Part of a small language model's weights: 54.5M parameters, LayerNorm before each block.
MLP neurons of a small language model. Each row is named by its layer, matrix (down: output weights) and neuron, and shows model dimensions 128-191. Each number is 128 + 24 x the weight over its row's rms, rounded and kept within 0 to 255.
Before each neuron's rows, "raises" lists the tokens whose logits its output raises most directly, leaving later layers aside.

raises: " it", " the", " this", " these", " any"
L9.down1295 [130 119 157 123 122 163 148  64  72  95 100 109 122 163 162 142 142 108 146 137 122 109 163 129 105 125 131 120 138 104 122  93 143 122 157 134 123 109 149 141 168 123 138 107 119 126 105 177 112 155 212 150 159  98 112 126 128 107 154 119 127 164 133  59]

raises: "=", "\"", " |", ":", ")"
L11.down487 [110  97 134 135 133 127 189 145 128 144 111 116 127 134 128  92 137 117 136 130 152 115 107  97 123 148  91 108 130 140 154 178 153 121 156 108 136 146 158 148 115 131 148 124 102 102 144 120 127 148 133  94 154 146 141 129 157 144 177 140 120 123 118 145]

raises: "ta", "ists", "ten", "tar", "ting"
L2.down1507 [112 108 149 131 101 148 102  89 140  95 153 130 139 160 107  87 100 140 140  88 159 150 142 123 121 125 123 113 139 160 115 123 146 109  96 186 128 124 136 120 100 159 122 156 144 137 163  88 134 158  87 138 146 131 138 101 152  95 124 145 133 154 105 161]

raises: "=", "|", "There", "According", "Awards"
L9.down268 [113 110 125 118 109 138 132 121 116 107 133 127 127 142 143 126 144 108  97 144 148 120 153 109 128 158 129 124 138 150 123  89 157 137 152 105 123 109 133 139 124 138  82 158 104 159  96  83 122 115 127 151 169 148 134 120 121 125 150 153 136 129 130 163]

raises: "h", "hi", "hed", "hn", "ham"
L11.down1290 [163 100 150 102 185 150 121 138 107 127 135 159 115 128 164 108 152 135 173 180 144 157 106 135 135 131 153 127 100 113 170 144 104 139 158 107 133 149 135 100  96 149 114 160 181  90 129 117 151 112  95 134 116 139 105 150 122 124 167  96 110  98 100 142]

raises: " Girl", " Comedy", " Dream", " Story", " story"
L9.down1634 [125  96 137 126 103 139 154 120 110 129 108 152 124  94 143 156 109 141  97 121 113 129 130  90 118 133 159  87 132 162 139 165 100 145 125 144 149 110 136 168 136  99 127 141 128 122 132 121 135  86 141 154 115 135 139 106 149 149 133 121 145 138 138 119]

raises: " 2006", " 2009", " 2005", " 2010", " 2004"
L9.down577 [138 117 149 106  91 144 117  97 147 146 118  90 110 126 113 131 101 152 134  90 141 130 137 106  96 141 140 140 150 131 112 141 105 109 114 149 134 161  92 113  86 126 129 144 170 156 120 132 154 116 122 138 130 134 120 136 152 152 159 121 135 103 111 100]

raises: " scoring", " club", " Championship", " match", " team"
L9.down755 [110  91 120 165 131 165 132 131 143 134 123 130 104 114 142 162 116 133 120 123 148  55 174 103 114 142  86 136 106 114 124 119 134 159 123 142  92  96  97 138 123 141  77 132 102 108 129 142  91 142 151 112 107 103 128 136 106 165 149 115 105 140  54  89]

raises: " the", " its", " a", " their", " another"
L11.down21 [129 119 171 102 128 132 105 119 121 157 128 107 151 162 141 131 131 142 137 154 133 121 108 135  99 113 138 143 155 135  81 128 165 153 114 147 137 138 112 139 140 174 128 131 103 160 172 128 154 153 113 150 107 116 165 125 115 142 136 111 139 115 118 106]

raises: " the", " their", " them", " its", " this"
L2.down10 [127 105 139 103 111 157 154  59 104 134 124 115 132 121 166 139 138 131 113 143 107 130 110 130 115  91 129 145  97  94 111  95 113 110 107 143  95 148  92 157 133 150 136 123 150 116 161 114 139 159 174 145  99 154 124 109 131 128 107 124 159 114  96 147]

raises: " them", " their", " the", " these", " its"
L9.down1078 [111 126 177 126 151 131 146  94 152 134 120 101 163 188 142 125 118 136 139 150 141 129 146 125  90 142  79 135 179  81 120  70 135 116 131 152 131  98 118 121 108 133 135 113 123 151 113 156 149 137 139 158 138 151 123 122 107 170 124 119 149 123 124 109]

raises: " the", " its", " their", " this", " those"
L9.down943 [165  94 141  92 109 146  72 122 131 132 136 132 178 153 140 108 131 145 145 125 114  94 110 114 124 136 124 116 143  99 135 121 128 105 124 143 161 123 106 127 105 181  87 122 159 152 142 138 194 104  92 125 106 163 123  94 131 180 150 158 144  89 128 126]

raises: "ement", "ing", "ed", "ence", "ery"
L11.down1287 [115 110 183  91 122 117 144 138 166 122 145 128 108 127 131 119 127 130  91  84  82  93 169 160  96 139 140 142  84 139 149 157 142  69 124 125 102 132 138 107 143  91 108 152  79 127 130 116 176 103 133 125 110 135 157 118 142 117 120 118 108 136  95 145]

raises: ".", "\"", ",", "ed", " touchdown"
L11.down1388 [110 113 117 135 124 139 164 168 119 113 117 106 105 120 136  96 119 104 138 133 174 102 127  83 113 153  90 118 115 129 155 166 168 137 153 109 126 128 132 155 123 137 129 104 105 112 154  95 138 124 142 109 130 156 130 126 161 166 145 147 108 128  90 120]

raises: " the", " a", " an", " both", " their"
L9.down41 [115 103 174 119 146 126 109 126 122  82 100 127 108 125 124 123 112  91 118 121 152 114 126 147 143 109 106 101 165  73 124  78 192 135 135 153 113  73 130 113  99 144 164 144 135 135  92 123 119 101 186 145 119 133 141 143 114 140 128 119 110 123 153  94]

raises: " the", " a", " his", " its", " their"
L9.down739 [112 139 121 128 117 140 112  66 108 152 158 102 113 134 154 162 117 150 134 124 103 138 133 142 142  91 119 111 125 103 108  88 110  92 126 133 128 139  99 146 129 136 132 137 155 141 146 128 150 155 182 125  82 131 150 108 122 173  91 115 123  96 110 106]

raises: "\n\n", "\n", " It", " They", " it"
L9.down381 [125 124 154 131 142 107  66 128 182 127 134 111 116 157 136 127 153  84  98 143 120 119 128 133 116 124 144 167 129 120 123 170 121 133 129 109 106 126 148 171 137 165 127 144 131 118 121 109 107 129 150 136 144 102 127 157 128 157 109 136 105 101 103 160]

raises: "ine", "ism", "ist", "enh", "ini"
L2.down1641 [114 110 159  89 133 131 102 154 137 141 126 120 170 144 105 154  93  65 139 103 112 105 149 118 127 120  85 131 133 117 156 146 131 121 159 107 115 118 152  96 128 153 116 152  63 153 137 137 154 143 104 158 107 165 128 120 142 100 124 125 138  64 174 138]

raises: " but", " including", " while", " although", " though"
L2.down326 [115 129 107 122 132 131 123 124 140 162 137 110 131 135 121 137 119  79 133 128 137 139  92 166 130  83 129  86 117 154 138  86 149  91 144 124 131 138 145 110  75 146 135 164 146 137 138 115 109 126 144 120 126 173 132 165  79  52 150 120  84 161  98 144]

raises: "0", "00", "000", " AD", "–"
L2.down521 [ 88 125 119 123 153  85 145 154 149 100 146 154 126 138 104 141  94 105 125 146 179 183 122 152 119 134 147 138 165 128 131  79 122 121 117 152 120 140 109 106 110 117 144 103  90 131 135 151 119 103 138 103  95 125 126  88 113 106 145 141 119 142 145 143]

raises: " then", " also", " other", " thus", " subsequently"
L2.down1032 [124 108 155  81 104 114  81 151 126 165 152 141 116 153  94 126 132 137 188 150 109 114 126 108 117  94  97 119 115 123 118 104 115 113 102 112 124 140 117  94 128 139 123 145 124 131 162 161 106 116 120 129 112 130 106 115 123  87 165 115 114 120  94 157]

raises: "ta", "able", "ability", "ants", "t"
L2.down902 [103 146 173 124 100 122 126 117 147 138 146  85 166 107 118 125 147 148 121  78 169 125 100  99 129 122 119 136 101 160 102 161 128 122 180 137 108 128 129 105 167 142 177 163 122 146 138 143 141 117 180 104 111 123 189 136 128 104 112 133  59  94  90 180]

raises: " take", " represent", " provide", " have", " make"
L9.down15 [153 123 101 150 128 131 141 161 114 159 115 149  90 129 118 144 109 141 165 121 126 140 114 133 143 137 100 122 155 113 156 137 121 126 159 140  88 120  98 156  89  99 147 137 157 140 142 112 209 141 136 128 113 140 125  95 129 136 132  96 116  98 162 130]

raises: "=", "\"", "\n\n", "-", "In"
L9.down1047 [124  85 115 118 124 129 116 128 133 139 116 114 107 123 114 117 131 107 102 155 132 140 128 121 118 145 144 119 114 141 139 139 156 145 152 104 118 115 131 158 117 144 120 147 124 158 139  84 118 121 118 137 144 129 143 140 116 144 146 127 118 115 131 150]

raises: ",", ".", " (", " and", ";"
L11.down997 [136 106 136 165 127 112 115 168 137 122  95 132 111 110 130 110 161 118 154  88 112 142  79  88 110 109 139 122 124 157 145 172 118 157 123 110 121 147 142 191 170 107 150 136 129  93 126 120 141 141 149 112 115 144 132 103 117 113 100 127 124 135 123  93]

raises: " them", " the", " these", " those", "li"
L11.down438 [110  97 163 112 121 127 151 101 120 147  98  96 176  99 128 127 142 192 129 172 128 106 162 111 132 104 137 134 147  92 115 123  81 149 147 121 118  78 150 148  92 141 133  87 118 138 137 120 142 163 145 125 127 126 119 156 175 160 110 184 124 141 159 122]

raises: "  ", "\n", " 7", " 56", " 1"
L11.down489 [147 156  86 115 140 130 157 148  88 160 157 131  92 139  90 125 127 157 134 115 143 140 132 116 129 141 143 159 113 149 178 133 144 145 134 140 129 147 130 113 121 103 131  89 116 101 126 115 142 116 165  84 150 151  93 116 112 137 127  96 114 134  87 160]

raises: "ild", "ilt", "cha", "ille", "name"
L2.down403 [125 119 119 128 118 101 119 137 125 121 131 136 142 131 146 148 123 154 167 143 132 122 101  97 137 121 127 134 178 145 173 205 138 111 111 132 122 167 110 103 118 141 137 159 146 148 159 107 142 185 122  93 119 139 103 118 139 135 145  97 156  87 142  87]

raises: " it", " this", " these", " itself", " him"
L9.down1012 [138 149 198 125 118 136 120 102 105 119 123  84 129 166 155 105 116  88 102 126 102  91 144 170 136 147 131 131 177 134 133 120 118 112 160 162 102 129 151 123 133 149 160 121 139 129 124 167 137 119 153 141 126 124 100 158 132 168 150 119 145 161 138  58]

raises: " but", " and", " total", " including", " while"
L9.down263 [146 101  87 146 132 138 176 108  97 146 150 158 112 137 113 101 164 122 158 147 141 116 139 107 120 107 155 123 143 109 145  96 136 122 107 116 164 128 136 115 133 134 149 112 126 130 117 110 114 104 125 109 173 185 132 175 117 171 132 148 151 138  96 158]

raises: "er", "ers", "ered", "eh", "la"
L11.down484 [162 174 130 130 129 163 113  94 127 156 124 128 135 115 123 100 136 144 143  99 150 171 150 170 118 122 171 142 170  87 121 151 162 111 130 108 125 133  69 119 116 136 112 142 143 115 101  99 189 121 156  95 116 148 124 113 130 125 117 131 108 111  65 121]

raises: " the", " a", " one", " an", " some"
L9.down285 [107 145 149 147 122 148 140  93 119 104 147  95 138 134 134 120 108 124 141 125 129 132 131 157 123 105 152 134 146 136 112  38 173  87 140 153 144 102 118 108  96 150 119 140 159 131  85 117 153 123 150 134 115 168 171 135  92 111 143 115 103 119 123  85]

raises: "=", "See", "Personal", "Awards", "Comp"
L9.down29 [136 108 131 130 109 114 125 137 144 131 122 123 137 116 140 131 143 107  99 154 144 135 127 105  80 141 124 119 124 132 147 151 158 155 140 101 117 116 134 130 128 138 104 137 116 164 104  88 126 124 129 134 152 134 153 131 103 132 146 144 120 102 123 149]

raises: "led", "play", "ls", "lov", "in"
L2.down189 [136 137 171 122 158 134 158 125 129 155 105 141 167 159  86 170 109 162 127 121 144 130 135  95  86 134 144 107 124 144 145 128  99 170 101 136 108 109 111 125 113 116 128 141 121 102 128  85 146 115 136  71 122  97 114 136 120 127  99 153 106 105 128 110]

raises: " the", " a", " an", " it", " its"
L9.down1727 [114 141 183  99 136 156 105  94 118 155 184 138 165 186 105 146 150 134 141 106 146 117 165 163 121  65 133 116 156 153 142  92 113 143 150 127 151 102 107 103 131 162 125 153 138 148  97 125 122 119 109 140 105  84 167 123  96 159 158 102 134 114 155  85]

raises: " the", " a", " an", " creating", " making"
L9.down1392 [126 111 140  89 122 176 126 113 156 125 134 127 128 154 120 144 131 133 142 144 140 119 119 134 146  77 115 100 138 137 157 121 122 117 184 145 149 122 130 128 138 138 169 152 132 124 146 136 152 157 176  98 128 139 120 126 137 154  87 175 125 110 140 125]

raises: " their", " the", " a", " its", " another"
L9.down1162 [137 127 167 149 149 131 102 115 118 104 172 109 156 133 133 150 164 141 131 156 114 146 115 164 128  95  94  93 124 117  96  97 169 142 188 149 127 166 121 119 102 128  97  99  95 109 152 143 174 155 109 126 109 136 131 134 134 138 131 131 151 128 148  66]

raises: "er", "ctor", "ered", "ering", "ire"
L2.down642 [115 133 168 120 158 187  81 149 135 127 126 113 140 141 152 120 106 162 111 139 127 180 140 143 152  64 118 164 149  96 150 205 106 107 128 143 132  94 152 112 154 115 101 158 128 148 137  85 150 125 132 140 168  55 106 146 134 136 129 148 151 103 117 133]

raises: "-", "fer", "via", "stan", "play"
L9.down944 [126 146 143 115 128 141 114 125 135 132 160 150 134 103 135 116 125 158 103 155 124 198 116  96 105 176 103 101 133 110  79 128 135 156 127 168 123 129 115 112 141 123 145 119 131 198 168 114 143 112 136 129  93 101 164 145 161 142 145 129 125 133  90 127]

raises: " this", " him", " it", "uc", " these"
L9.down713 [124 137 151 120 137 137 168  85 143 122  87  78  86 146 140  91 128 135  96 134 135 110 132 116  68 111 113  61 122 130 131 162 102 138 116 144  73 161 117 118 160 108 128 151 125 165 163 149 134 127 138 155 166  75 135 115 136 129 177 138 140 159 126 117]

raises: " it", " many", " an", " these", " a"
L9.down845 [132 154 171 162 124 142  99  91 144 121 164 101 173 158 163 104 121  93 125 119 106 111 138 137 148 133 111 168 165 117 102 107 131 116 161 109  93 128 162 136  95 122 124 121 133 171 118 176 140 126 142 141 127 115 122 122 129  87 156 122 134 106 142  57]

raises: "  ", "\n\n", "\n", "National", " —"
L11.down1412 [116 126 115 102  89  74 181 115 104 105 150 120 105  99 127 134  98  93 116 153 154 130 152 112 137 121 138 122 130 184 153 105 169 132 148 147 152 161 175 141 102 102 109 136 132 129 103 134 147 112 114  80 121 156 129 124 152 121 174 150 128 119 106 161]

raises: "z", "yr", "h", "hn", "ze"
L11.down1226 [151 137 111 156 137  88 143 150 162 148 170 151 122 157 131 158 109 149 135 136 105 149  92 118 123 111 132  95 106 136  95 138 114 124 132 104 112 157 168 114 117 136 145 172 154 129 138 151 121 113 114  81 136 130 100 113 124 138 129 110 131 103 161 111]

raises: " although", " though", " despite", " however", " but"
L9.down774 [137 124 152 121 111 163  76 184 189 110 118 127 129 142  97  82 127  69 102 147 149 101 138  82 105 120 138 113 138 111 132 136 100 123 173 121 131 124 135 151 160 153 133 142 135  61 126 120 120  91 128 137 156 140 109 146  83 126 133  87 129 121 112 156]

raises: "\n", "\n\n", "  ", " National", " -"
L2.down317 [118 176  99 147 124 138  93 159 147 128 154 133 110 108 138 131 140 128 128 129 119  94 126 122 108 157 127 129 131 200 131 127 134 167 119 142  92 109 134 122 140  90 115 127 151 147 164  81 119 161 163 103  85 153 117 127 141 156  97 112 117 112 123 140]

raises: "est", "stic", "ies", "st", "ed"
L11.down1034 [128  98 145 136 129 155  80 107 141 152 129 146 163 151 172 115 149 158  96 134 129 168 145 155 109 126 153 140 107 174  58 120 131 103 118 147 173  70  98 143 170 127 119 143 117 110 146  99 144 155 126 108 111 124 146 154 134 121 120 136 121 121 127 145]

raises: "\n\n", "\n", " however", " most", " some"
L9.down582 [117 104 171 135 117 132  98 128 169 112 111 136 133 120 151 120 133  83 126 163 173 120 106 122 107 120 141 164 129 111 138 125 115 102 161  99 120 129 150 133 126 119  86 142 124 129 159 134 144 159 152 108 150 136 141 141 141  90 127 150 126 122 121 113]